Part of a small language model's weights.
Size: 14 layers, width 192, 3 heads of 32, MLP 448 GeGLU, vocabulary 1024, 4.86M parameters.
MLP neurons of a small language model. Each row is named by its layer, matrix (down: output weights) and neuron, and shows model dimensions 16-111. Each number is 50 + 10 x the weight over its row's rms, rounded and kept within 0 to 99. A neuron's up and down rows have the sign that makes its largest values positive.
After each neuron's rows, "fires before" lists the tokens most often just after its 100 highest values on Wikipedia text that the model never trained on.

L7.down436:40 55 58 44 55 33 60 52 67 53 42 49 46 48 69 58 74 39 58 48 57 47 43 63 53 45 53 61 56 71 62 26 49 57 34 52 41 43 42 51 34 47 55 59 63 44 30 49 40 37 51 47 49 57 54 62 52 48 39 44 44 31 64 46 35 37 61 48 57 44 42 57 47 47 51 58 49 50 44 61 39 57 65 61 62 55 49 58 39 47 25 49 53 49 55 60
fires before: "p", "port", "er", "pr", "ag"

L10.down428:42 41 46 47 43 60 55 42 51 58 61 46 35 51 40 59 63 57 52 51 45 41 59 25 48 42 50 42 57 30 48 31 34 53 37 51 53 52 57 36 52 54 42 34 64 51 57 43 60 67 48 40 40 64 45 48 42 51 48 27 61 57 39 62 40 31 58 55 52 36 41 43 51 71 62 47 55 53 51 56 38 58 39 54 47 60 43 44 43 25 67 35 44 48 58 56
fires before: " |", ".", ")"

L6.down211:41 63 48 51 56 47 39 50 54 50 51 56 62 59 54 59 57 36 69 47 43 57 68 53 50 40 60 54 63 49 56 51 61 49 53 60 48 46 52 38 46 55 32 40 48 54 46 48 53 38 75 30 59 52 50 46 51 51 56 50 42 51 51 47 53 32 61 62 62 41 31 48 56 47 52 53 61 44 57 28 38 43 73 42 46 44 40 59 50 63 38 47 70 44 52 51
fires before: "ic", "ice", "ed", "ment", "or", "ing"

L2.down328:65 48 61 50 55 62 40 59 46 47 40 35 59 46 53 53 58 64 50 50 56 44 56 41 55 57 28 63 51 42 48 42 70 45 52 59 51 59 49 52 48 39 47 52 42 40 44 53 55 55 64 49 29 44 39 57 36 51 67 37 60 52 46 59 48 59 52 44 47 49 41 59 60 42 46 38 40 61 23 30 47 44 56 45 72 50 54 65 40 55 58 63 62 61 54 57
fires before: "-", "|"

L10.down74:40 54 52 50 65 47 44 34 42 50 54 46 51 68 41 45 41 37 52 53 23 50 32 43 42 37 53 61 31 38 47 49 45 54 57 47 52 47 40 46 48 60 31 39 57 36 56 57 55 48 52 46 48 52 49 56 49 51 57 65 38 72 37 45 50 65 46 38 67 47 59 59 49 32 55 53 47 50 58 34 63 44 39 48 55 61 49 59 39 47 57 52 58 40 52 50
fires before: "ampions", "ar", "r", "ina", "amp", "ild"

L2.down341:38 54 46 61 31 54 58 66 50 52 53 51 56 48 62 54 39 44 59 48 32 25 66 54 47 69 51 45 52 65 48 35 46 65 57 35 39 44 30 52 32 32 52 52 58 49 30 69 50 55 51 60 54 41 52 64 47 40 50 41 52 45 62 67 52 61 42 25 49 37 46 52 56 56 65 39 66 36 50 50 50 57 50 37 41 46 36 49 56 50 50 53 41 55 49 47
fires before: "\n", "\n\n"

L9.down155:56 58 44 47 46 58 39 52 76 43 60 33 65 47 37 51 59 46 53 62 57 34 41 64 49 35 52 42 60 53 52 55 55 51 49 40 65 58 38 39 49 53 62 56 60 50 39 46 50 28 32 67 51 65 49 51 42 47 44 54 46 45 33 39 38 36 54 50 37 43 39 63 57 62 47 63 61 60 43 61 54 30 35 52 61 57 60 43 54 55 54 53 44 45 49 43
fires before: "ial", " |", "ies", "es", "im"

L9.down237:47 50 62 63 46 43 72 53 43 41 51 49 70 32 49 39 62 34 36 40 49 40 69 56 57 67 76 53 37 49 50 44 39 45 70 50 62 53 50 38 54 31 30 57 46 56 47 48 52 45 62 49 62 33 51 35 52 52 40 40 60 53 47 64 64 57 49 59 53 62 62 43 40 35 58 48 47 51 36 38 62 52 63 57 56 56 47 48 45 43 43 58 57 39 34 57
fires before: "|", "-", " ", "1", "==="

L10.down10:62 43 46 57 53 41 33 53 60 41 48 50 40 41 47 59 42 42 59 48 45 57 77 47 69 67 37 61 42 42 42 48 37 25 63 72 67 50 43 47 32 44 53 58 37 44 42 46 43 43 37 56 59 45 59 60 51 55 43 53 53 32 47 57 47 51 55 51 33 35 38 47 50 43 38 55 64 55 32 41 45 45 44 48 56 46 61 42 52 45 60 50 41 52 53 53
fires before: "i", "c", "f", "ore", "form", "ch"

L2.down283:44 51 62 36 53 51 42 41 41 49 56 62 35 58 54 57 37 54 52 58 57 38 35 50 54 50 49 45 46 44 45 65 39 37 45 41 59 58 38 52 29 44 61 39 49 55 46 34 52 58 49 54 40 55 63 50 42 25 45 56 61 35 59 61 45 52 47 64 59 59 57 58 50 41 39 54 57 37 80 42 54 54 53 64 43 48 59 49 45 38 41 48 61 34 43 36
fires before: " ", "\n", " K", " E", " C", " G"

L7.down36:52 63 44 53 38 42 44 48 28 52 45 49 47 46 50 23 36 41 42 57 57 32 75 62 47 53 50 40 46 68 46 41 41 64 43 44 67 49 52 28 49 57 57 46 61 59 48 45 45 53 42 31 32 60 37 38 47 44 47 53 39 44 44 42 40 60 50 71 45 49 47 42 67 57 83 43 44 64 41 58 36 46 39 46 52 52 59 48 30 59 38 52 48 58 53 38
fires before: " ", "\n", "\n\n", " C"

L9.down47:35 66 55 48 45 42 54 46 45 62 47 34 61 48 47 59 53 52 51 41 43 47 44 57 50 63 52 48 32 57 38 56 41 47 41 64 29 57 35 28 35 37 57 46 50 43 46 38 50 63 74 52 56 52 41 36 43 61 53 50 47 61 36 41 69 41 31 56 72 48 49 52 59 61 60 40 35 38 59 45 60 45 48 41 44 51 45 46 73 55 51 63 69 49 51 53
fires before: " |", "6", "3", "8", "s"

L6.down251:63 43 53 51 69 54 49 63 56 41 46 39 56 60 33 65 47 57 68 57 49 44 34 54 65 64 47 45 49 52 38 42 41 58 69 56 48 44 48 59 53 52 42 37 43 38 32 73 57 64 58 37 54 45 56 52 47 53 31 55 51 38 51 47 56 49 53 54 43 56 35 51 38 50 36 56 67 44 43 58 38 49 72 55 53 60 47 64 67 39 58 72 56 44 46 62
fires before: "m", "t", "ch", "g", "ound", "r"

L10.down212:55 38 55 51 57 38 49 66 51 61 60 53 52 45 47 48 60 60 51 18 51 64 45 53 51 33 57 59 45 43 54 39 58 59 31 61 52 41 45 36 55 25 48 35 63 37 34 52 61 36 37 33 50 62 46 48 51 55 43 56 58 51 52 49 57 67 37 53 43 50 60 52 57 50 47 55 42 48 57 48 46 53 56 38 52 65 47 63 35 53 54 53 69 54 56 58
fires before: " |", " med", "8", "6", "s", "″"

L6.down127:51 47 45 58 55 46 57 37 45 35 35 43 57 56 46 67 66 36 39 53 68 47 63 36 56 46 53 48 46 50 52 42 50 52 61 59 45 72 40 58 49 56 65 56 42 51 53 52 42 41 52 54 59 64 67 54 53 51 30 62 54 55 45 41 46 61 44 33 22 41 69 58 50 41 45 52 39 55 58 34 54 43 58 46 48 38 59 53 63 42 55 53 35 43 45 52
fires before: " the", "ed", " a", " l", "ing"

L2.down313:52 48 60 43 38 46 71 50 58 48 51 57 66 53 61 49 38 61 58 50 47 47 66 43 59 43 68 48 44 47 63 41 60 57 47 49 46 40 56 44 35 56 47 45 64 63 52 36 40 37 49 42 43 73 54 39 59 54 49 40 49 49 41 65 38 48 46 59 60 50 59 50 55 64 42 40 65 29 48 45 53 47 61 44 51 59 35 67 63 70 52 56 40 53 39 24
fires before: "ic", "or", "us", "ist", "s", "u"

L10.down191:48 50 46 49 50 47 52 45 48 47 47 43 47 44 43 54 48 48 57 49 41 51 74 30 53 52 46 44 50 57 67 50 51 52 54 44 48 65 54 49 48 65 51 43 45 54 46 47 47 50 48 60 65 36 35 69 48 57 52 35 61 40 56 44 50 65 54 43 59 17 67 36 35 59 47 63 57 47 57 47 36 53 54 33 42 54 61 64 60 33 57 68 25 52 60 54
fires before: "ed", "e", "es", "ing", "ement", "er"

L5.down36:31 74 45 41 43 61 54 54 44 59 45 48 67 46 63 47 46 51 31 30 55 58 52 41 55 53 58 55 46 58 34 72 47 50 61 48 49 57 57 51 50 47 57 45 39 58 51 37 60 37 50 46 46 51 43 62 37 43 56 56 45 42 54 63 28 30 58 52 44 30 42 45 68 56 59 45 65 45 60 64 52 55 47 51 58 45 47 50 31 52 58 41 51 52 62 47
fires before: "N", "{", "E", " |", "W", "5"

L10.down148:48 50 40 52 76 63 46 52 44 36 54 48 69 45 41 65 56 50 36 50 34 52 52 45 58 69 60 61 52 54 58 46 63 47 28 35 47 31 53 52 43 55 49 69 46 65 37 49 27 66 64 51 36 48 41 42 45 50 56 45 53 55 46 54 71 70 64 59 55 58 44 40 48 45 57 59 44 32 38 36 40 52 32 45 51 42 36 54 46 50 55 43 38 44 51 65
fires before: ":", "–", "od"

L5.down166:59 44 56 38 56 55 40 42 56 52 45 63 34 51 46 70 55 41 55 43 42 64 49 46 47 52 55 55 50 59 48 37 61 38 49 66 48 59 60 60 57 60 53 44 40 49 53 45 47 33 66 49 56 67 38 55 62 52 77 53 47 58 46 38 63 43 54 44 42 47 27 49 39 65 42 52 63 50 39 41 49 46 46 58 38 53 65 52 39 54 69 32 38 51 48 58
fires before: "gr", "v", "j", "duc", "du", "f"

L9.down191:64 62 48 73 39 63 37 64 49 59 61 54 50 40 49 19 42 34 59 31 48 53 51 50 46 41 62 64 71 46 44 63 33 45 50 51 51 33 49 53 34 47 53 62 60 64 67 50 46 58 30 43 43 47 57 37 42 51 41 58 59 58 47 37 53 48 37 37 60 59 55 43 58 54 67 38 30 54 53 55 49 48 51 55 53 54 47 44 49 64 42 40 56 52 54 56
fires before: " ", " Pl", " N", " M", " C", " R"

L3.down128:66 34 47 57 47 57 51 47 41 52 42 42 65 41 48 46 56 48 37 50 48 54 48 45 57 67 58 42 36 53 52 46 52 73 47 63 58 37 32 44 51 60 29 64 48 64 54 51 29 53 54 49 50 63 49 46 55 53 43 53 57 41 47 60 49 50 26 53 56 70 37 50 49 49 69 49 55 39 52 40 59 35 61 41 42 40 41 48 52 40 69 45 36 37 36 52
fires before: "–", " |", ":", " —"

L3.down261:40 46 30 29 52 40 52 25 39 36 52 43 61 49 52 46 55 49 50 40 35 52 32 25 57 40 50 53 43 57 32 54 46 38 57 52 45 63 59 40 48 34 56 49 54 59 63 47 53 42 56 46 41 61 46 51 57 53 62 52 50 67 43 25 53 48 51 44 39 45 62 35 37 30 66 60 57 59 37 37 59 38 57 40 45 37 46 58 44 50 44 47 56 51 40 36
fires before: " |", ":", " –", "ist", ".", " for"

L9.down188:48 54 59 58 41 50 53 55 53 50 45 57 60 41 51 50 26 42 34 52 34 44 32 48 49 61 33 54 44 53 40 48 47 55 62 38 38 53 52 47 65 48 63 46 45 45 51 29 32 78 26 67 48 50 69 58 40 49 41 49 46 37 43 38 60 64 62 68 53 38 52 45 43 42 28 42 49 40 39 54 30 53 50 38 42 40 38 46 67 46 46 50 63 47 59 54
fires before: " |", "hip", " (", "ity", "t", "."

L5.down245:42 51 55 40 35 34 44 37 36 31 54 50 67 62 37 35 42 31 54 52 38 57 61 54 65 38 57 59 51 40 58 40 53 40 42 47 49 53 57 42 46 40 47 66 46 51 36 44 63 50 46 48 54 64 47 53 48 59 68 59 40 49 44 47 45 46 69 62 45 45 46 56 42 55 45 46 51 42 44 44 35 51 44 43 61 64 48 67 50 51 57 56 43 40 47 32
fires before: " |", ":", "–", " w", "95", "."

L3.down134:56 56 67 56 54 47 56 40 25 59 50 33 64 44 47 40 32 45 55 51 48 49 32 72 55 79 45 40 55 46 60 49 47 56 44 59 44 39 50 51 51 43 38 51 35 46 42 63 44 33 52 58 45 66 50 55 52 46 71 58 52 51 57 47 44 69 34 43 49 48 56 54 64 50 41 22 56 47 45 44 36 56 62 35 57 42 59 50 50 57 56 60 36 53 53 47
fires before: " |", ")", ",", ":", "),", ";"

L9.down148:46 43 34 63 60 51 52 41 63 36 43 43 44 25 58 48 67 50 47 49 47 44 64 60 32 75 39 35 67 52 46 48 54 51 50 45 51 36 45 46 27 54 54 43 58 48 80 49 38 58 50 38 51 36 41 68 44 43 35 54 43 54 50 47 41 53 39 53 49 38 43 51 50 65 57 52 48 38 53 52 61 48 42 28 59 48 59 58 31 57 68 53 48 51 51 44
fires before: " |", "\n", ":", " (", " –"

L5.down81:44 40 37 52 59 65 48 59 42 51 48 33 61 45 29 60 56 33 39 50 65 42 42 51 56 48 66 50 55 46 55 38 51 40 75 58 49 59 37 39 57 50 44 42 53 49 41 50 49 46 59 57 49 41 46 53 56 39 39 39 39 45 54 51 51 28 47 45 55 40 58 60 65 62 51 71 49 50 73 40 50 55 46 54 27 51 59 52 41 44 52 60 48 28 61 52
fires before: " the", " ", " a", " his"

L10.down54:62 56 47 45 55 47 65 45 56 49 49 45 54 56 41 39 51 61 51 51 35 62 43 54 43 64 50 56 47 43 37 40 35 55 54 44 39 43 43 55 30 56 58 44 46 60 42 61 59 43 47 34 55 47 64 57 49 50 69 48 50 50 33 59 26 67 65 55 58 69 66 58 34 56 61 41 64 46 59 42 49 57 47 53 54 59 40 53 45 51 53 56 53 52 39 39
fires before: "ie", "ild", "ar", "ampions", "air", "r"

L6.down79:56 51 52 63 63 55 61 44 66 54 54 60 41 53 53 53 55 44 46 79 29 49 61 59 51 39 45 49 62 42 51 55 61 56 39 44 58 51 29 42 49 55 36 41 76 53 50 67 58 42 37 59 63 62 57 59 54 58 47 43 49 55 33 42 53 60 34 56 32 24 53 43 46 56 44 58 64 17 62 44 53 39 39 60 48 49 42 62 64 57 50 60 47 33 73 59
fires before: "ed", "s", "ard", "hn", "ul", "ing"

L6.down197:62 51 44 44 50 47 57 36 48 53 34 53 59 46 56 48 42 58 55 62 55 56 32 48 35 68 47 57 51 49 55 31 62 48 33 64 30 33 42 26 66 62 64 50 46 55 55 61 57 49 43 51 50 35 32 60 53 44 58 54 60 46 40 46 54 56 48 52 46 50 59 43 62 49 56 59 34 55 56 47 62 50 59 55 49 57 59 61 58 62 36 65 47 50 73 39
fires before: "ed", " |", "e", "ation"

L9.down348:66 46 56 60 49 51 65 53 33 61 59 60 37 40 26 47 51 47 41 37 62 63 39 74 56 67 56 60 47 54 47 52 52 41 42 51 48 38 46 43 69 45 32 61 40 55 46 50 41 59 43 50 61 46 49 29 51 45 39 45 53 45 48 37 50 41 61 22 51 66 45 55 46 56 49 52 48 51 57 42 45 35 54 53 60 60 37 38 51 56 38 48 69 47 69 45
fires before: "ated", "ation", "ations", "ate", "ative", "ed"

L7.down393:57 44 52 45 53 76 38 49 42 37 17 55 50 34 51 55 58 56 49 37 47 52 59 48 48 53 42 51 40 51 48 54 45 43 63 50 44 69 49 53 56 39 59 27 49 38 52 53 51 49 50 57 39 38 45 57 53 67 60 52 53 67 56 56 57 61 47 38 57 61 43 37 63 45 38 43 44 60 55 35 52 55 63 60 64 76 48 41 40 56 48 53 63 78 44 53
fires before: "|"

L5.down274:45 42 66 57 57 59 60 53 53 41 60 54 49 60 57 46 59 38 36 45 57 61 50 69 50 56 35 54 36 51 46 38 77 54 35 39 56 35 45 58 61 54 62 57 40 38 59 52 54 39 59 57 43 57 45 22 50 66 52 34 46 53 32 43 58 49 77 64 64 32 47 59 34 67 31 39 57 44 58 59 49 46 52 56 41 58 38 50 54 41 66 57 48 47 43 81
fires before: "v", "f", "t", "gr", "du", "j"

L3.down272:43 42 69 45 78 49 55 45 37 60 52 69 34 47 39 38 51 46 38 44 54 49 45 50 44 49 59 53 49 64 41 43 49 44 37 40 59 41 57 60 61 56 51 37 32 35 46 58 51 51 60 65 55 44 56 44 80 58 30 45 51 50 54 36 41 62 57 52 29 69 56 60 49 34 52 39 51 58 50 45 56 47 54 60 66 54 54 35 54 32 48 37 40 56 47 52
fires before: "od", "s", "p", "ag", "ed", "ation"

L5.down85:57 49 34 65 53 59 50 49 39 61 40 37 46 50 49 56 58 45 56 45 26 52 69 43 41 53 62 55 54 59 59 34 53 48 43 51 44 42 44 56 70 62 40 55 48 58 34 52 65 46 59 42 62 45 45 29 54 38 60 55 52 63 51 41 63 46 37 51 45 44 51 49 37 37 48 49 43 58 56 59 52 27 53 44 48 55 68 47 34 62 32 56 74 61 73 43
fires before: "s", " |", "\n"

L5.down77:37 63 65 53 59 68 34 40 52 71 50 49 54 63 45 42 56 34 43 31 45 50 38 62 50 47 41 43 62 56 50 49 39 42 57 48 35 55 52 44 40 55 33 29 52 63 25 51 34 54 38 55 49 50 46 75 59 55 41 34 43 42 49 71 27 62 55 48 42 48 58 46 44 51 57 52 46 51 45 65 43 45 62 37 67 37 40 40 53 45 50 57 34 42 58 57
fires before: " |", "l", "E", "ra"

L3.down3:40 30 60 53 39 60 41 44 43 54 40 55 55 60 56 54 28 63 37 59 39 59 43 64 38 59 62 45 32 34 31 59 45 40 77 25 49 60 48 51 36 37 46 52 51 36 56 55 52 45 34 47 43 47 53 42 47 36 47 68 42 26 55 42 47 55 52 49 45 62 66 48 47 30 51 57 50 52 62 44 69 57 54 53 42 48 57 38 61 49 30 44 38 32 40 32
fires before: " ", "\n"

L9.down438:36 56 59 49 42 68 25 48 60 76 61 44 53 47 40 34 53 44 67 61 58 46 61 40 47 61 41 58 52 65 55 60 49 48 50 62 47 57 41 35 53 72 60 53 45 48 39 62 56 51 49 47 54 52 30 54 52 61 46 57 56 52 38 54 61 54 33 52 52 53 56 57 50 56 47 63 48 61 51 38 35 37 58 38 40 47 64 61 67 67 44 48 41 37 48 47
fires before: ")", " |", "%", " (", " m", " s"

L7.down170:38 42 57 46 42 37 30 36 62 48 56 54 56 49 53 45 60 45 66 37 49 50 58 54 51 50 54 45 62 40 58 52 71 41 46 49 55 47 35 51 62 62 60 46 44 46 49 67 39 74 49 51 56 48 36 83 48 65 60 54 45 41 51 48 74 52 48 43 56 47 57 73 49 48 39 33 38 49 44 43 48 53 65 53 39 50 33 51 61 54 55 59 56 43 57 62
fires before: " |", ")", "%", "6", " (", "8"

L7.down226:64 48 47 52 34 32 66 57 39 39 52 58 55 26 40 46 52 59 45 49 51 64 38 34 53 48 38 57 41 58 47 42 39 59 46 57 55 61 54 49 50 48 45 62 49 47 62 49 34 45 40 75 52 44 46 44 59 56 45 77 47 29 43 41 49 56 51 35 42 36 58 50 57 42 36 68 44 72 43 53 55 46 63 52 44 56 51 43 72 52 49 54 60 55 49 45
fires before: " |", "ed", ":", "ord", "er", "ing"

L2.down223:45 53 55 46 70 68 55 52 49 58 48 35 53 53 64 41 36 62 48 49 36 28 69 46 58 44 62 19 41 52 37 44 49 61 40 56 46 58 36 60 33 45 35 68 29 55 45 46 52 33 44 53 58 63 40 49 60 40 45 83 64 59 49 49 45 43 57 48 66 45 52 52 44 58 29 53 60 42 44 45 37 52 58 54 65 55 65 42 42 52 33 52 48 59 53 54
fires before: "or", "ed", "f", "r", "rib"

L10.down155:45 62 47 58 59 36 34 42 53 39 52 42 39 69 39 50 45 72 38 63 52 43 44 38 53 56 62 57 57 60 61 43 44 39 48 33 55 53 47 33 43 38 32 28 46 35 57 24 54 62 48 36 47 40 37 44 73 74 37 54 33 57 52 51 34 47 48 64 53 40 48 43 42 52 55 56 48 46 44 60 49 57 33 40 59 57 53 33 40 51 64 34 54 58 63 42
fires before: "q", ")", "/", " |", "T", "k"

L5.down74:42 36 53 44 49 62 33 40 57 44 44 62 52 50 33 64 46 60 66 42 37 53 44 51 53 29 43 70 57 56 45 52 41 59 46 41 46 48 52 38 58 35 51 41 55 36 27 41 39 72 55 41 55 33 59 43 43 40 58 36 62 44 61 60 45 52 51 52 47 46 58 59 65 50 42 61 36 57 59 55 45 46 53 48 45 41 56 55 40 74 56 57 75 59 65 49
fires before: "-", "="

L2.down395:60 60 64 60 72 46 65 49 55 45 43 53 56 62 42 64 45 53 41 65 44 34 68 43 52 40 50 40 47 50 52 60 44 56 57 63 55 51 51 64 65 51 49 60 38 62 46 52 61 39 48 67 46 32 36 47 57 50 51 48 34 47 50 57 63 42 65 49 62 58 29 58 45 49 75 63 69 43 61 41 48 59 53 51 49 44 43 49 39 48 45 49 43 58 60 59
fires before: "ment", "ed", "m", "or", "ig", "ion"

L6.down282:45 37 56 47 47 58 58 41 46 50 35 46 52 56 59 56 51 57 54 55 44 66 43 38 41 58 55 42 58 32 49 52 33 61 56 69 30 46 60 54 61 71 48 50 53 61 36 43 50 46 47 43 50 51 54 51 56 46 39 38 26 50 73 65 40 47 66 50 45 51 28 37 57 53 61 57 40 58 48 49 60 49 39 50 71 45 50 53 40 70 48 50 71 61 52 55
fires before: ":", "9", "7", "5", "6"

L6.down285:62 46 49 43 53 47 52 48 56 42 55 64 42 61 54 61 50 63 51 57 53 36 47 31 51 39 49 48 41 40 67 54 61 45 66 69 56 54 75 45 42 36 45 43 37 47 24 45 45 42 32 58 48 34 69 54 19 55 42 70 34 52 55 47 57 40 60 54 36 62 43 52 48 67 51 67 61 40 42 54 43 64 59 57 37 48 63 64 46 36 50 33 50 52 54 44
fires before: "ot", "i", "ore", "re", "ul", "and"

L2.down202:38 56 49 49 46 53 50 45 41 44 41 51 49 65 66 32 40 39 65 53 49 27 49 64 44 40 68 57 56 46 54 58 52 72 52 49 55 54 45 44 56 51 35 33 55 41 51 53 43 52 68 59 54 60 58 39 63 52 56 68 48 37 40 56 69 51 36 13 59 43 29 64 44 39 50 49 59 62 58 65 40 45 64 45 48 47 58 49 55 45 55 43 59 44 53 38
fires before: "\n", "==", "\n\n", "C", "D"

L3.down222:33 56 63 59 60 52 51 53 53 57 57 31 63 50 45 46 49 47 49 38 50 62 45 47 47 50 34 54 48 48 42 62 49 45 52 43 49 60 49 38 52 51 50 51 54 63 68 58 46 64 59 21 65 27 38 45 59 66 53 61 37 44 53 39 70 35 53 52 49 53 43 51 67 47 46 53 45 37 53 46 61 41 48 49 55 62 57 48 34 48 54 64 56 48 51 65
fires before: "5", "4", "6", "8", "7"

L7.down220:39 36 47 49 52 58 51 41 59 55 41 57 45 39 49 51 42 48 31 48 40 62 49 57 44 56 50 53 48 53 55 57 44 61 51 37 51 51 61 47 58 59 52 57 40 50 46 49 55 64 46 59 65 44 44 68 47 42 57 50 43 39 54 62 35 60 63 42 45 56 44 44 58 47 31 65 57 53 33 53 37 53 29 45 67 51 67 52 27 41 38 49 58 45 70 41
fires before: " |", "–", ":"

L6.down163:48 33 62 51 46 42 50 30 66 54 59 60 38 45 52 41 43 46 55 48 51 48 37 50 52 54 52 60 43 41 46 64 53 43 49 40 52 39 70 56 48 45 40 45 45 59 55 46 57 53 56 40 42 58 44 47 42 41 47 30 51 53 53 40 45 43 36 57 44 57 60 57 45 49 47 42 50 57 40 45 65 39 42 43 49 53 53 41 56 67 49 35 64 48 41 45
fires before: " |", ";", ".", "6", "+"

L3.down228:45 33 46 54 56 41 52 38 40 70 55 38 34 49 68 62 76 34 75 45 54 44 40 52 53 58 58 42 51 57 43 48 46 51 64 50 58 55 35 45 47 44 62 39 65 40 36 65 35 43 63 52 54 65 68 59 49 53 46 49 44 34 47 72 48 68 46 49 59 43 52 69 44 69 56 54 41 48 52 55 53 38 52 48 38 41 53 50 61 42 57 54 54 57 51 64
fires before: "\n", " |", "\n\n", " /", " and"

L6.down5:36 77 57 48 44 41 45 34 49 45 50 48 65 51 58 54 61 49 44 51 43 42 35 59 59 53 56 47 58 50 65 50 44 50 44 38 46 57 34 62 48 72 68 54 49 44 60 50 33 55 53 57 55 57 44 47 58 50 60 36 43 50 69 59 38 45 57 50 54 47 66 59 40 39 59 52 46 59 27 47 62 50 52 54 60 48 65 42 63 53 56 61 64 41 62 30
fires before: " |", "%", " m", " (", "–"

L9.down363:56 30 43 46 36 49 56 47 60 58 53 50 41 22 55 42 62 38 40 60 43 52 59 54 54 54 48 56 41 35 46 52 46 55 35 56 49 66 32 59 56 40 32 53 54 51 39 40 65 58 51 58 54 52 49 50 37 56 57 36 55 51 45 42 64 67 34 52 60 43 59 62 51 53 41 46 51 63 51 39 62 55 58 66 60 43 47 35 48 32 65 68 78 70 51 62
fires before: "-"

L7.down424:56 56 54 66 41 49 45 45 62 45 59 38 61 66 63 44 58 36 52 48 50 60 37 63 58 42 43 50 44 49 42 43 31 56 58 49 51 50 42 44 49 37 33 49 44 57 47 51 63 41 61 46 45 20 48 48 47 66 63 65 57 28 43 50 64 46 36 54 49 40 46 53 56 50 39 47 34 75 33 52 53 43 54 58 49 48 63 49 33 47 59 49 63 46 55 57
fires before: " |", " m", " the", "%", " s", ")"

L7.down311:51 44 54 51 52 54 51 40 60 56 57 49 67 51 31 31 54 72 38 39 54 51 59 40 64 29 51 61 49 53 60 55 43 38 52 47 62 50 51 45 66 51 61 43 64 34 40 49 50 64 53 68 54 68 40 69 51 45 64 63 50 55 44 58 41 43 52 40 52 34 36 38 57 61 63 61 58 51 49 40 57 42 29 50 46 65 52 68 48 39 36 66 58 41 56 62
fires before: "ed", "y", "es", "ial", "ing", "ts"

L3.down159:39 66 60 50 47 42 54 38 65 40 46 68 57 55 42 55 62 46 37 51 49 43 41 56 38 47 37 42 44 51 62 37 53 48 45 44 42 45 54 58 40 61 50 55 36 25 43 62 38 45 70 65 56 50 64 50 49 43 33 42 46 38 50 33 37 36 37 63 32 64 50 30 43 56 66 47 44 51 54 52 62 39 57 76 65 47 45 45 53 56 45 55 52 39 45 38
fires before: "oc", "p", "pl", "er", "pt"

L10.down195:30 38 55 56 57 61 45 32 57 40 64 43 44 37 43 65 66 52 51 48 52 61 56 62 50 55 53 45 45 33 42 47 51 61 60 51 41 61 56 43 55 45 48 53 55 53 49 75 48 49 62 51 38 40 73 47 44 46 77 58 44 40 56 35 44 33 51 57 39 57 47 60 32 51 44 50 67 48 28 48 33 41 34 49 43 55 48 68 54 44 58 51 43 47 58 35
fires before: "or", "wn", "m", "ol", " ", "t"

L10.down406:38 56 39 48 45 55 48 57 42 43 36 39 53 48 64 69 51 43 55 56 43 60 43 61 32 43 57 58 55 44 53 40 56 45 58 49 56 30 40 48 47 45 27 58 60 61 45 59 32 62 66 51 48 44 54 50 60 39 40 64 49 60 52 45 42 50 40 55 34 52 51 53 44 40 50 49 48 49 58 54 54 65 59 67 39 46 45 44 47 58 37 34 61 36 55 55
fires before: " |", " the", "ational", "2", "1", "n"